From a checkpoint of a small transformer trained on Wikipedia.
Size: 21 layers, width 512, vocabulary 32768, 98.9M parameters.
Training: a variant of Muon for these matrices, 1103M tokens.
MLP neurons of a small language model. Each row is named by its layer, matrix (gate and up: input weights; down: output weights) and neuron, and shows model dimensions 368-463. Each number is 500 + 25 x the weight over its row's rms, rounded and kept within 0 to 999. Numbers have three digits each. A neuron's up and down rows have the sign that makes its largest values positive.
After each neuron's rows, "fires in" lists the words (lower case) most often at its 100 highest values on Wikipedia text that the model never trained on.

L12.gate370:525501538510518474516497575518494484527506471549546490573497505499466490509498515449509471484488465480511505466468516543490494546450525481488531508563475549486470509484507473497475515544483488524482521526527508461501540491488458497472550490509525472489508499502510481459505518503513495572
L12.up370:486506467487526539499481517487518517535489511457506492563453481502465477479531521491467519502503491490518445473517488508525510491509544511459472511549525534505522510489485519518503476478475439476505528537522525540501494530498488504479517503518495494489498466476531489494520459516524470537
L12.down370:463484500504482473509524512481517484460470512491467485465552476455504478501487452467484512475520535515501539508487480483487511500543456449521491500546485468553504498523435461473508510497532526508486484535508528483469474483509460492524487524495504471546468499460500506475492542477513521539
fires in: "was", "are", "were", "is", "by", "to"

L13.gate791:538447509505509490472485509520487496482499511515457494507536474551483541547489447526530444507504478502511483504508507513492545497470500497524511521518505497500473523490512468498500509470503565485524483503498486489528497488476516504489490516519456495513483542479496513457461485505469478463
L13.up791:487517500482515497525527500524487461501514478498510504504477482540426517484490512492471463515469505561512549457458503536500480497488455503538494526497498495506511459543521491549549508528509584491532519504552499429513455502491490501497497483555501465513488497442489533495456488489511534478
L13.down791:498495537465517564528538508510492503467498506504568482439481474500470531530484500483445501544487521510490511477495515545535459516528465471505520506484508498481469484524482504545482522497530514515533521511490478488518510509476486475482496490535482503465479478477525515498525474492534500485
fires in: "world", "united"

L13.gate1138:465467507519495515450518516485521478530441473455490514515526471497498509503495495512481521521506441464512529477481499460491521483543521507505477489518522491521518509450517470503487504484466521473480480483529552512502525479531537507499511455528490489456496521524531472481500478482522513505
L13.up1138:521535492486481509534491507535520517501520504506486492535517501506499455524435471480524484486495495450479489499479463504520460573470512462501506509540492512484543500464498479481532490491518536491528525547472521530489504473473530525515434525475520441480507521544547464462535481500492506541
L13.down1138:493474515506498507511467510494498543481450521543524515506491517525511523456513498500504504468515479467501485455454449512506510511518508491465532484523511515490510504495509504505534491457495540497508514489516487529510449497516480467498506469506497514514487492479533505489473484522485514500
fires in: "to", "i", "t"

L12.gate1216:525505531488536499436484518468496474513493500517512527516471518507475464452478506540477485498509556495497493473488489503551490476483528504488507485508504516502499479503458502537500513517497524488498468475461499505530551498469558534536529514518518487500504458477501476475516508490458457496
L12.up1216:506492512512489487514481533448480452486502485496519548467498490503520516462527510522487522498460476515549541520505479488501515524497511546509430527523478447522498513510470447522454487501489482493445509492533497478492482497514499488503504525492536478476504457538500535495485418481523494511
L12.down1216:510512504491494526541523524526517492485484512507473504507514501523478544506494502466507533518491484469448454463445478491496519516492475521464479449485533527525485496522501524475485534520595560530497478518524510510472502500511510520479510489495493472494491521552507498531488520503515474468
fires in: "to", "of", "with"

L11.gate664:479509493489506465493468487512512500536529500473508487545502490495461520477523530502467494533511507519467516507549522494488447533511495487508529531523462490517532500493528534509480512477496537536508467534511509517497494492483491470512538539488486553527476455484517508551515505443490515521
L11.up664:498490471486468527501449510455517534502507484472512507541506483458497498499517548463461483520466485516492509481502521505486467560501508530534540531534511516499531502488505495514497523487479491515486488489533494543501508513521509493478525488460479534508440479473471501514541508519470538480
L11.down664:550506540476503490480440491493516506489498466455472475507483501485497479498467527510469457494530526512476494460521501520463466470471488546502518506458474426520515499484540523527497499531491502511491489558503506505502496480502467531498487514454484522497507497547500497529481485487491504494
fires in: "in", "november", "february", "march", "june", "october"

L7.gate623:497513481539524495514503490528522532492537448493495470537493455472506460517498490483501507498536499534539521457535524520474561497497493528461501528478546500512496540497491483499538531513513500471515502464490481505510505466486515475506483502475501484476461496546507435481516433510495473501
L7.up623:484527516466532531451495514470474453545464487491499516524507554485503507523534525489506527487505503554471504468487526487532476474508468534511530502477488498530510476506537500496493484487504463515434489495502485516464507464525523493531478488497480504522491498500451492510493508530521475469
L7.down623:456498482451495509478466500453512504510509485523530493510501520550490476542494506498514514497537533501518529487554506465502496496482475488489466552516502518509511522465505545493526497523583503494506507498520478526500489485503507489521534521528462489467491514541500497533524507505448525513
fires in: "to", "of", "from", "as", "with", "on"

L7.gate918:511507519548521525464538498510494511521531466512518472535506508497540488506499540548485447517485525541482497475523531465464501500484484552521516455470473484527506502494487503520535511447546483515492519468487478460511484505486464501483514546524511493516488472509518477476467504494463484529
L7.up918:528487504511512520506534478461511485530524442546513495516488519522534480536524567501542456513466483528504491470501524509537539495501469533469478505504504502502533492525451532499483483485538496478480482477505506477523493501482475484493497526512511512510472479499519456452502488512454544517
L7.down918:487513503501488526494484570480480513480537569498498473489505494482486523459468510507482521495522485505539456492442483472504513539485503512456494463514487490520489514504495480491523495496578513477487520489526486464484515524478459488477492492513541510444485515458564516522451500514501530495
fires in: "to", "of", "from", "on", "by"

L13.gate397:509514521519545536494505498526504458519451520497484485515488519491476517484492511478488517507506512499490482474450506526472490504510503522510502512516517568507493486494495512520541501471510537505477492541500531533550491531491516534487543526452494484482516513467486504491474481487443479532
L13.up397:515511494455546468489499501458540468502478529475494520514470480505495484555555477507461473503526490509518448504491517527515535505481515516518504502516481488496467533490521487507491471524493551450507493514495484552521494537526545501470547501474488516511509531471524447506497540492520495534
L13.down397:532510507512470543480492497508493494511497493498459464570528496481539525473470490476484469503510513533482512502463487521530502525489500494556496507503501480444533495523476481466516525474523508505529489503495490502434483522566491491551477515487477470525483522483504504526482483490542503481
fires in: "the", "was", "in", "there", "to", "be"

L11.gate556:510481537486535498495461442523463503490494500501482459490473502522525489471520538532510493469507496502487510512534500502456528508486484526502504540481490490466448564476454475519466465547501510490486508509508545493506527545461474533523510480516469481486562483473498525509483480516509507498
L11.up556:545501521479494509521456517523501495511456519471517519508507508490549568538502476464509473521479520504464510525488501521483517526555532509508478500476475530480484510493550478516492488511480501499514498513506493500526509514486508498511504507521520507502511506496473479440512495521490491527
L11.down556:461515491484496516515469488500458484538534511514466504531528501494468487460465533499524508465496510450493473498484492473488502532476450548470523530475516487473494525508458496514480521494452472490518502522483522484431501513493505554481526453489482531479504500480505480533507495492520507441
fires in: "by", "to", "in", "and", "married"

L11.gate929:531505522482494489490480469474514479493503481492505546508489472501474460513499537503534515520508479504466465482475520480494513485522491469542500530474523539472510511475520510499471506481514457484501499496553496503512488540542509490482486504517549520530505444539500530446436508538495533478
L11.up929:493497525498529486505456494487515401489481505469520479528477490509496501525490459509532490525489494489471463492528481473520503510529484482500534502484494567478503492489477445494489495525467535536492481503522489473486514488479526569506533485494507519546503495550489511497516508500536501514
L11.down929:510494487505484494479520492553493521502533440522474495515559481528506448493552436516477472486485482480528511500512475508518491495484521501490551456521494491526476490539499516475531518511541555453509491512514538508525474476530486504504488489478504502486500526490480488523510504507489549515
fires in: "north", "in", "island", "south", "of", "side"

L16.gate17:542506496493555499485502491501475511476562471497436454444514441504494480508492547476508480509499498488490534534534462482469474510488517444531509505483455462476542508498523527490498470460504505480502523466460492505533530496487528539494522482577476504521476509527525475510484521521512514503
L16.up17:495488499450511570511522491506498520530492497440485450515501478483516482488492494474530462502473484515491453505515458486499511555523502488512477561468472518496516498439527493539491506442525496530532483483494514515486503509506514506490474481530503501486466488488517465478460479526503521497
L16.down17:481501482535487472473500470436482476546480538514505549512546483491467479497493492531448478516548514448490507470512538524488474480553502504567474523531497481493498539520532523506493486485511517516493483516510513540522502514509463521497515509527482519501523511451517523495478502508501495536
fires in: "and", "later", "to", "he", "s"

L13.gate396:469489530541517501464550530473522476509448491540513514540525535491495509504479528528507506508472505485525485509464502458535507498530541527476479519519508504482485524461503502526509446461486486528526479492484475494521461495542507503512520518483484499476504514535477524494495443541496522509
L13.up396:460497565532505541498530536486495486504516540466463511505559501525480513520482530507482495496487514552516450507464495491516485509547523501494476507539510498483491525508530489459528464500507457500508490520492466542509449485517544552525496491496534531480485480525471484465506499533484500522
L13.down396:498533549531541485482516454484530523484507489516532496568473503499492520474496493506502502498515492489501477463514484528484547504578518492459526497485502521522535523464494506494515516497584501497457503497488479561529519516473489533544463463523497476503516490516509503532503414515490500507
fires in: "to", "would"

L11.gate279:545497473463499510501497500520520480469515506486492483531496518495476487519544475527521520510461472522515479486506490534502514508529530482529483487482493458509490479508495500493498538470515474559536542455554481492513490538507472489471496483541532500508469511482489515470463514526515511498
L11.up279:463507466455494503518527523473465487493491469463509538529510494491524480491484485487458520503466519490526514505529507520504518537536512504518453522514496526468519509484520523497511503495507473502495542472541476484512525537480489477539502555501524503536496560507528510504486508556483457510
L11.down279:520502508515491487500472464497523464473501539508551530487458515504527545484508507485534516490541506513494516501538473499491509530527501496563499506463523487519543487481486483505479507505461540506511472521568530511499482466547478537488472474480525504536492490520479467513523489528515510521
fires in: "of", "from", "at", "for"

L13.gate679:534501503516490516506521532545496496494506531494499519494495509497491541530488478476507561512459516501499498507466535472484519520520556496513469475485506469506472509487469527509483501432483484486477477510520537478498511491540478509523513522465483471483476530514471502464521505500477467483
L13.up679:500511529518475501506463504523558447502472525497493501501528477526504531493518502512501485520525483522453486463529524463508503572527478488493522532503482525532505442471495490490527504453514533528513460482422489499464447509533456511494504538485516521454512506559474434443487507504480449508
L13.down679:518484474526497443473489528495505486491484487448521507493491486535545470476517513519521518497527505504474503504511507462484522514569530498504495500505488450501510486475521506504492521467541530507478467469500507500517453516497450499556493470501478486470508568538482475473487510478452510502
fires in: "on"

L16.gate1197:512505492495480480501461507484508510449474519509481526457532490512506509510492452544508477551506515501483467495503508491477492506495541507497485513474455475513484456502480539509477506479538526508478462461494513479482506474484490458470512515511540532456474566495496522457507484506505461485
L16.up1197:509516498480496507544477474496472495479459494476540527527525504465478535521533466507488536480438487537504498522473527480513498523500480552538496531539458476493505466504466499462538485475478480511500494537486478491509500545423505502493497466494478427524474509461512499543505507508507524480
L16.down1197:514503515553514466571469528509503527518482553504490560457516482496509510515436529462489498517513516519498519517472488474504484493475515541522550512531474502516504486495537489494493536489510507502498505555498519501484587527522517536461489490488456490502447509465496513499498480523460540451
fires in: "united", "u", "new"

L12.gate1160:519523520490530498457439499515514536486476458515463524483497519492515482504462495501535486504505551506532485481495488462550471524535499524505449502518516483528508465497496489523512462511513543506477458527511475481502502485477503518536529479488513503506472506477536456485540476504479490454
L12.up1160:525511453552523503479512489459515474522522529558504511501460544551512513469483481516484518510506522525522514516519462497526506483547493535512496452512475512493510466472473491504518496506453526477473475518535479483493562487492459513468453455469483474490495515531527501492484471511494493492
L12.down1160:480480504481430521481501517439515498462479465461499458480507489492512534539485529500533489489534473521516491507520479462499503504510519528493457467462513546533528517496516470550472490500600520487490492504483510491509514483478525511467551494512509502502486479482472481517495512466449511450
fires in: "from", "including", "in", "as", "to", "of"

L13.gate1064:460484487502495497503539496515459497498521481511506518517466510467541531481480521492530492523469536495471529529477513466520540523528489425553555549506516540519513482485517519499528507470475507516496463474491430503476466496481483498489507547526496492463494488469563494502497446509494561501
L13.up1064:481488474524483531488474513493498526543456466520498508500525515522471461491465528493524512463484550517449498526479501491472556465559539476528501524497514504495514539511492508475528476488536490508504492523539437475504478507540517551498502537485436490530459512485498499525523446521498482504
L13.down1064:524504532507512518461493511461492503513513499498501494526466509531522533442503473464532509497479514533437500474541497482494486467485512541473472547516437516495505490481529545512517500460585526496498541498489454488476513518517495498509487499496462530492482473524567481516514486522508468560
fires in: "to", "on", "with", "of", "around"

L12.gate726:527474537456533449485497523514501521505458496555545541500536509509513534496498529495532483543530506482531474503514537494460457463521466510535469512477416495498512515531527507485553517507524529487523488467489506530517498497465491485493513541476466530513485513505464493534483504502498507516
L12.up726:530448516474533518498492513499507483477457476560503523492496557479474481498527439512459486483496491515525506552512530479487541480526432515530511514452481518505503468493522492498460490484527469531496461477511499490500532538514486517523527476483525483481532462466500517492513476464493474500
L12.down726:502523476509546534513526507533527514544491531493474494492458483547521518521516502521503504494482518492496503523491576494482462484485555516505488480481525536477564494482547519496478490490509500542498506509441491533491499500463524525509459483464516523512507511531491491525453543485500544467
fires in: "of", "and", "john", "as"

L13.gate618:502515474515473495468538519526483506481452492502493506472514523539523494525464508445446483526460480495527467492495516516486519474516494481514487485521526521487509521473501483501512541500535510511531454492459457560490509528502505513564513478506533493481462506502516492486543506451510501532
L13.up618:500458474499499488492477499522492493539497478393512505505471491492527542518509491502519485504504459504515485484572507508467478480483516495570508488547458509493509517461487477479502473486502565510499497556546506528486495475495525451509528511516480510517507539519501501450516496546475488527
L13.down618:515477535452483479530512531494478490509475486476482510452509530503465458524481460493524532489507533488471503501457506522456513508506442504518511485506516472508469516465536523523479491500547508474506497461542474521475438512493485492472493465510497496492549482480461515544479495486557526518
fires in: "can", "to", "could", "be"

L11.gate312:493525511475529507488464545503476493538488456512437474506484466531461509537519511506473484531533500493505498493498489484546498516491538518471478476464505533540508451472503473504468547503483466450476499503452504499506462465483543506450516492466504515475505486533509496505495523491467483524
L11.up312:509512480472526459477500559451536515521483478540509538539490503516519489530499501499492487515466526471464482523489501470524443513445533532464490487488467490536546502489495487521532440500483487513495480450496512487492502536480515514467519502497468511513519488484461488508499474531440517525
L11.down312:498550494516463518516545542459538470504487496511506461509458569491514521506478466523496513497525541477504537501497479450539483460501529539455540507560467536489483499479521507536507476508569490482509539466511479479519491493491488517511448482502501529522469517506506500485501502506480533514
fires in: "to", "of"

L12.gate138:514495473506511561480476495492503555563530455497463500544521498474548469485497470513495521496506475472504521510477513483481522504520480528536483503482479524521526504473504519508539497517507522491507480506507478491507512478468462457483518481490568465483533525563524485497549473465516490493
L12.up138:548551477484529468496495557481532528538509477479475478497534423475529499509479510505491542491564498519480519507524461505524493483495498498538523430503524529541478549478444491505571511542517549504516498494488507506464545450522468468489473506463574497481472530483538509426520485504532477519
L12.down138:522545502461505457495520498474495494497442516514516486525538535526501524462507517468501497532481546478523532496507487483526486537512488466499499494456544489463530513496491499511466485532580491521490472481487538477553476515525485524483524505482495503457524486502515484533500471521488494507
fires in: "the", "a", "an", "as"

L7.gate1326:493551476492490484492475501518508519492509451509486527458544506532462512466491538493491475507487526502508512473483505489426498498481532481469513491498518494480571507521532470462489565480539501456517509501483503478465496489495519488464512543532473478445500518496465472451465528498488494498
L7.up1326:483529517501484502507486500504527490521482521466524464429551515503517507554504502471497531459505467517506494497495500469536536495459489520513514520488475521498480509524494519523512441477474525514452517483545499509501552490518483470490518482441517515527494540554467487495455543507475503505
L7.down1326:520519501480504521542452538505475537507518477457533506470430475515433467527497513475518479519503511487491475538458512464481500457468541541501499510538463512471518533513488468518542515466605499530512506500465467505557488446466532501475502482521509492518528488497490472543494510487511458521
fires in: "in", "at", "on", "for"

L12.gate558:459514521509490500503472465480479491506496443516455498477503493513460531480545485514452507521477490478454505515525457513481530503534524500509514548520488515528469453544502519477492588507535500483485489491488519511498505498491552524467522506505498551518462427535481520518472492491475476503
L12.up558:507517465504518518505515502478490511534495477491510533495407481491520527514478479525485482527503524469538507515530527483500489458472520506477504507508495507471487575520476464491570544530476519492528493501473487508512549557492539522507522506528486481498505504482464509506489494515510474524
L12.down558:526535520492486489489524477488498474486513537489522463529508482516491524487537478487456521519501530517507484477522472485492438443461492534477490490504502534505489456487555497485507488518528508504527513504491536489523527516498493512448494496513497501529527477509523490479520501496546501557
fires in: "of", "the", "in"

L12.gate240:460493463510496460503555492503486468460521527546460524523467493482511488473511533493503475519517489510507528470485489516475491481522509533495502519497524488532477551490512518488514521446462491506488501544473496543495503476533482529470520519456487483479460532475454502523507509475486508531
L12.up240:520549532491523536479490511514548481506492519460523488488453547540493527501489496456492516466480494475478505532480514515496530488507505509525518493481516519533512438534475488516502508498506480533556465489548503482492485471515478505515539461481535522503514486497461488477471504487472467465
L12.down240:545489493499543483514515481454485542482498491528485517494541537470490532571485498523480490502490472472463451482511466479483491505517476462457474506439472509486511521433474500513514489504642507520479489510475513474512500547507487503509497478517523483493557496530552504482533476458481469513
fires in: "of", "on"

L12.gate1034:518527506457439477496517503475456516487477511509474549495517482476476499530486489514520510496510542499504480509502482525473521465510517465567489469506496441546469562501543523485517490531534495519532503477535555493555505504499476480511521516492512525494570529510488484505506543501526497479
L12.up1034:507504479515411500528511503505478489491516530522434531471559530447490477508489512496463513492501509468556498533510498539490496521498499512559493497502493495489506542510448468477515512508487510515479491529520491500522507550488521512496486459496534490466516472528561554514513512519455492519
L12.down1034:449534490496466497487512468484472512499519487500475521484510529493477497527487489518528527502533525474481457481491509516477506459479505514584477515477502493495454535487462511516519511468528477536532511498522530494562503498515479501470516463521477511512529505485465477524520446488481484507
fires in: "one", "each", "every"

L7.gate145:489503481469507522503521480526513509472469470497461531521486516493481504563542535485505504475435492521520502518497493530543476534485491457487498524499513493529483469458526488492521548457482482535530536520497505515534520531523467486511519493487502480460459499471498488503513436543528465470
L7.up145:493492502462472459495522514494460529537499494493478493507501506491493500492510483504486521541474499528454549521454489503517513479500548553492475510511520534501530525505508537518487531454525474501487520502555513512528497522465516511451480515477513473487476526500499528488489495476508489493
L7.down145:498466485524498514479550456477532491490487505540485533501459496552432507466532529518504493475509470506498504493507499489520506492525493499510512510526516498519551500466508517531492521521553543460476522518509517514492519562511490518478565460476480522501523454451487487486487459501485505465
fires in: "for", "to", "at", "of", "from", "with"

L7.gate172:499487493506504493455501523483500460487493500532507497523477492539485508493458483464531504489497481512487507523477492527486518499477484467474557473466467522504505485497543525497511501513492487550493508473521498505489503473536496573484519520489501494467490488496498472523487513519507450541
L7.up172:512510533474546496484485541481502465537489456473478502498521509513471521463486521483556529500463464486486509511498532481497520528519512447485543473492495509473504470491491473453514463470504455524503507503524476488491502502540487515504497522517527485471489504513524497523498495519464497523
L7.down172:536496509437494491513553464543520536457485500473508506482468525461505509486511544541508494468484492496457480466471500512529523477488453481497487487521494469504508466485484486531537551467499554485464482495483504523481514478540493528477516476516464494503537500502511469482526498537460448530
fires in: "of", "had", "chair", "was"

L7.gate267:520478478511511453517553525452510484475479500513481452495511513487500467505490457501544526506516507473535488450512462504496487541507524562515517469470486463486494481459560481510555441465529513508495449485486483530495543457478515522474489523504496511510517474478532522475525468497500528520
L7.up267:510490506470529488504507533473497474504518531502496504498505534521500527466511545488466524502450538488501508513543450478518520545495522501467506465482490471492476491459502438513519524514534508464534448471486518527543514475507544503456510464512514475495491522521517475486520464501469497571
L7.down267:541513515475496536515503523484515524512530495489489515507489467525497481511552470472534478510469503507514481502491471514534446490537514522468517511492547546489528515492504502500517479469505469521490462522493470487478524466499483549497481491470502495491487484534486481490514487525526526493
fires in: "to", "in", "by", "with", "from"

L7.gate989:504450507508510509517497557466512527520497477532471536449484505485480465513479509498490529440503440525499505543480509572501558542533488490471514476506475489488493476528465483548515505530514469514530502422483517479506545484467503482472516474516494482529471502490505520543525525490481510477
L7.up989:483488519569522490504491535494477500522528518507481459465461496485493512481536478483520414526548490454500491476469508506471515513507539498482481485484491502524520532491505475502506499519534515504489492485552477516491506574484463529502484503535498480500472504507516499472498538500503497472
L7.down989:526540494464457502548506494482484515464448469490517531531500535506501475519558478513554441523494519543561506496465531500521539467550517522520527414509558476490555508517484520506471498503519466491508501496488495562516516489493491509491534441503471504520487508491501496479484551480471513506
fires in: "other", "most", "all", "some"

L13.gate201:473487492515476519456510505491504466500546432474514496497488507502540537468506482563530495519443496498504555489492522473500507510503485534496515481497511507516544469489499519522478466464526457480482486490522515509497532473525459504513533497508486442461518516451488491487498463542491464548
L13.up201:508535512496478505482478551486496514471467491478493516539473515497486494480463500485524491476505475490483493453563463475468481501530490518493513508521531469499538467488483496489520477489538480540510455510483462525481511507475547557488455505484503459507467480522492484515507506485503481532
L13.down201:525503464482509491480491518512483503501495490557516494483457470496476530496508483465521505525507519499504483504481508510547460542491495482555467513450508500469498513518505494458523525466563537494510474495537491539487498511517543503506501491532554502523489532526494512466491527487498509510
fires in: "of", "although", "while", "to", "in", "but"

L7.gate1034:467477502522497536447484482468487490529513445528524536518528480518475502523487491495493454502495480513482487509531511538487468523484446530476482544470493511517549469483493505505519529530520478508492509460522551579521519513460518504483527494469466487508422520493455495501533495518430482526
L7.up1034:446481529486517496458507494502491489484453432481541500526509518522477491485468464489557419512489472512499529511479536543499503552480483524483484530445494499484515525507512482512489481526474521510492490458500512515534507548468529534526542495544527507533496488458473450492498481514436490520
L7.down1034:466462505495466552503493532479462490529467451496483537510503484538478527501482496558554525505506508477496531538536529503508483489497475517530441539491514495520531539507525476481536492501549462501549480529513467478478507516485526506526515460459495521499476578517505496497510494485473475515
fires in: "than", "to", "as", "of", "like", "with"

L13.gate984:513549494498502477486481484510482543528510488527494479487488541491451495490474461531518459490465519493558496507499521507491508554544541496520514473502484485532506470491490461538478508513554482511512508478504509451533526513488555491515487468478541482482503521487518496506511458493515496534
L13.up984:531521546526457485470502525456470491474508463470513480514464486472477536460493449454510489545464472468470506524507492511467545506450547554469440482511468502507533488532482486498466519511484475484502474496528519496484510501489548488526520457475509536498454418515539495503499495501471496535
L13.down984:523499516510535492493505487482495498505460518498505503507477508517484480498501492522508501522446486478515537470507486506505488483554475539544468502486516478526527515502492541492469511509643483501523479507523475515517488506473525495476468430469484487505507498479522480533503528486529530519
fires in: "all", "more", "most", "of", "its"

L7.gate721:425506486497515509516512496500513508486465458481535496475475460474550486525481567474512460513503503460472457501512500519494483530536507488451511505567493494474507512542431518543482513521533465505516492488501519508527518482492514497473507507483496482516492506479509510487481482499486514514
L7.up721:506508480553490480515493539510524467515495503532488495477506513505524479522492570507532520513501444495480510542496464492513513521458501486495527500505487493529509506529496497500565498503522523505489510473508491473548502500484516481486527515536472503513515513483522496492479494467449498513
L7.down721:501523550491510501473493503495518529495478549496518500529476488522479466524522468495467560460515483491481534529496470518528489544459495501514508486491495492548486507500528515513522466489520506493457515448458504506469494523488500479491509522444502554530477514446500498484471517540512481507
fires in: "to", "by", "without", "following", "of", "after"

L11.gate702:469517463497478488504455531505528488498508501479492513511493495500477477524513528506518494527518505491511511513457479479459484476523524481544423548490490514490487465495525573520478515488462462526529558490488502490504487475527513497528463480469519461448516475513512537476464495489517530520
L11.up702:502481465482524455521491520516532501483510503476477478478501514520517491521548485513514495489503548490479514479523452488525498483542491471570511479463488483470506485477538522512502527501533496531519544462456484503491498523491487563454463517499489468467507498553416497481495495514496496508
L11.down702:521466499476482499443513504524469458514492496492435505480482506497491501529548472489474535458530491470545547508489566494497477541503515479456521459474512491464499498495509531514528515507538504467505512513438464519474527510495463540491491483496510530492516468502445484464510465464490478496
fires in: "as", "a", "in", "an", "of", "the"

L12.gate244:466494489485488477509497518510504485501492533526484546478462469548514465513507543465518490522444496529510470506499531521483519479501562495538494528481490493500493512498450490529478500509512476540519467525498505543514511481532500563507536536520527476522533445502506531497480512484511460465
L12.up244:493510533529467506493537513469502510527513457492497476503492532531502457480512523506534516531532512503478502507465524541480478526475516500511506542511498465518506538478464500492493480505561521475483496495548475517495504452471525497505478495500504521473504476495518545477504486484459499529
L12.down244:498503512506496480497519530496503490435482525492520548511538543533511454543496512512489565492502446518492525490523522518461476489509503531522493511490503483527481507522504531479463477494568506490491509492502541464523489487510494451534477476495466511537498479507527490456519511482560526458
fires in: "that", "of", "in", "to", "for"

L13.gate1019:485491520487510491469486493500524516514494501495504478498507508484487488498501523517484476490473473521478514494489472494522496468513538497514519486470482495473484490444536461520511428482532500518526473500483489486513526460528490532520519498542486480510498512532511508475543483528509464444
L13.up1019:458489522514500465489494528496476455501512475535499504514489529499503462503500454525479476514479530510527465500499501451525490484494476510527477491510503482461490489477504506487535506475495557494503495511498488487537506471523528531516505526549442491489503511497489528483494491496471462501
L13.down1019:500510543494515554482456511471497504520499476506488460503503492479528495523516520484474456505514498501435487483490491542531503516499560515497496473526585496495506500461476470483531509499518506506496513530539483533501517456516495494465532467504504515499523490546468504507503486569496502555
fires in: "to", "would", "will", "can", "t", "may"

L7.gate682:528505506507499536459494526483555494492469494491516559508495511552502518502464506527490464492474452513484497484481525506499511528489479486489517482540506499496480559485524468482496478480505510510462480540503472459538542514533445495514503489493556491491472509504492486467521479537470490540
L7.up682:516492491495531504487519532529524497488489506511489541523546520479540498517497510498535454499457488502475501496451479501520503483545505452477484513532476529467508529525482507513496503476508485460483480506488515494465510502492474496490436496482527461481445487478497465505497481495498488518
L7.down682:462514458501500500487506489482479486486464529457506493525479566443510494482507460511525476505501536483512512484522486479506505452524505497484514524505455471497531471486493496537484510535522483552523476499512528521501504493464550537494564506502478515502491523508488513519496498477524540464
fires in: "to", "from", "of", "in", "on"

L12.gate37:450485528508529495473489497497482479527532434527503553494537527490470515520533526500525463510516524499516520522536499477505505469507478550500457481525505516497527532472451557504498534480582533469521505462524480485516490481439468514519477452483508522500476476515527485529512487485444509500
L12.up37:501485498479491461500455496530513469481501499530504565502481501506488475480502490498529515528501490522516483553478542527479506468486510535479497470486509497480483491527454481516463505444494498507505469543515487513528501456473503483524487440490495528467473443501512486490521482463484516469
L12.down37:478495497507534513502511508469498454494524528498501490475500495522487539498521506520464521505486461482481502461480498502492489472487540516472481479472496522518513493474486461505484507502717467485507528520490483514470533516502501528503519447516514488518508520498507489514484524509487542492
fires in: "with", "for", "to", "in", "by"

L11.gate448:503467494494500471472495506483463494521544497514497513515488465475509472456470505473524487504500484469487471522492513545517499535484512458497511524481522468512488460464496469528520510522516497535501471526487499500521486476486499488475464512477499513506515485547491497488496522547538500479
L11.up448:525520508479473452521509507474482476451519498460516550490497483451487452460499443476479510477530478470555473505531532550535508540474489459519492508551501469520542485481492468493514472529491518506488498497455508506514505490485516547484523483525481498528498513530493501493475519523520466481
L11.down448:477539483523473462490502541507454486519479508529479491494461469506530510481498488492499486453453499513534443554505437555477493499500504464526495524493565525500466481490541505511455531482559508509518491473510517514538537467486517520522502495485516499522510517496503463507489471550504529487
fires in: "a", "one", "two", "no", "an"

L12.gate258:452471518515492470469474474528463486552566474493494478504518507511487485519510514460483538512468476517484494472473480521492485469482503476537474488482480534500499500528489525540544453511497501462515479473491504493536496485450535474501499467523525490492477490473549469482541494497469515485
L12.up258:515486485487493523462480499500549450488548478500511463507533517480511481509521473523509506508525482502502464466512527522527470476485467577505465501489489542507506499485524482500553530469506486470508509473445515512479518451501586474503493520500540494510509496494477474474529500516451554546
L12.down258:514532496503550490498512543516529507505500500532514499539517510491477507496495469496520499521539544521571515487547499457505520496460498479449484508503524508502499483508467507523486482483522479507553503484486512505546522453451505519477485479529499491466511472506484439519503543522496500538
fires in: "the", "new"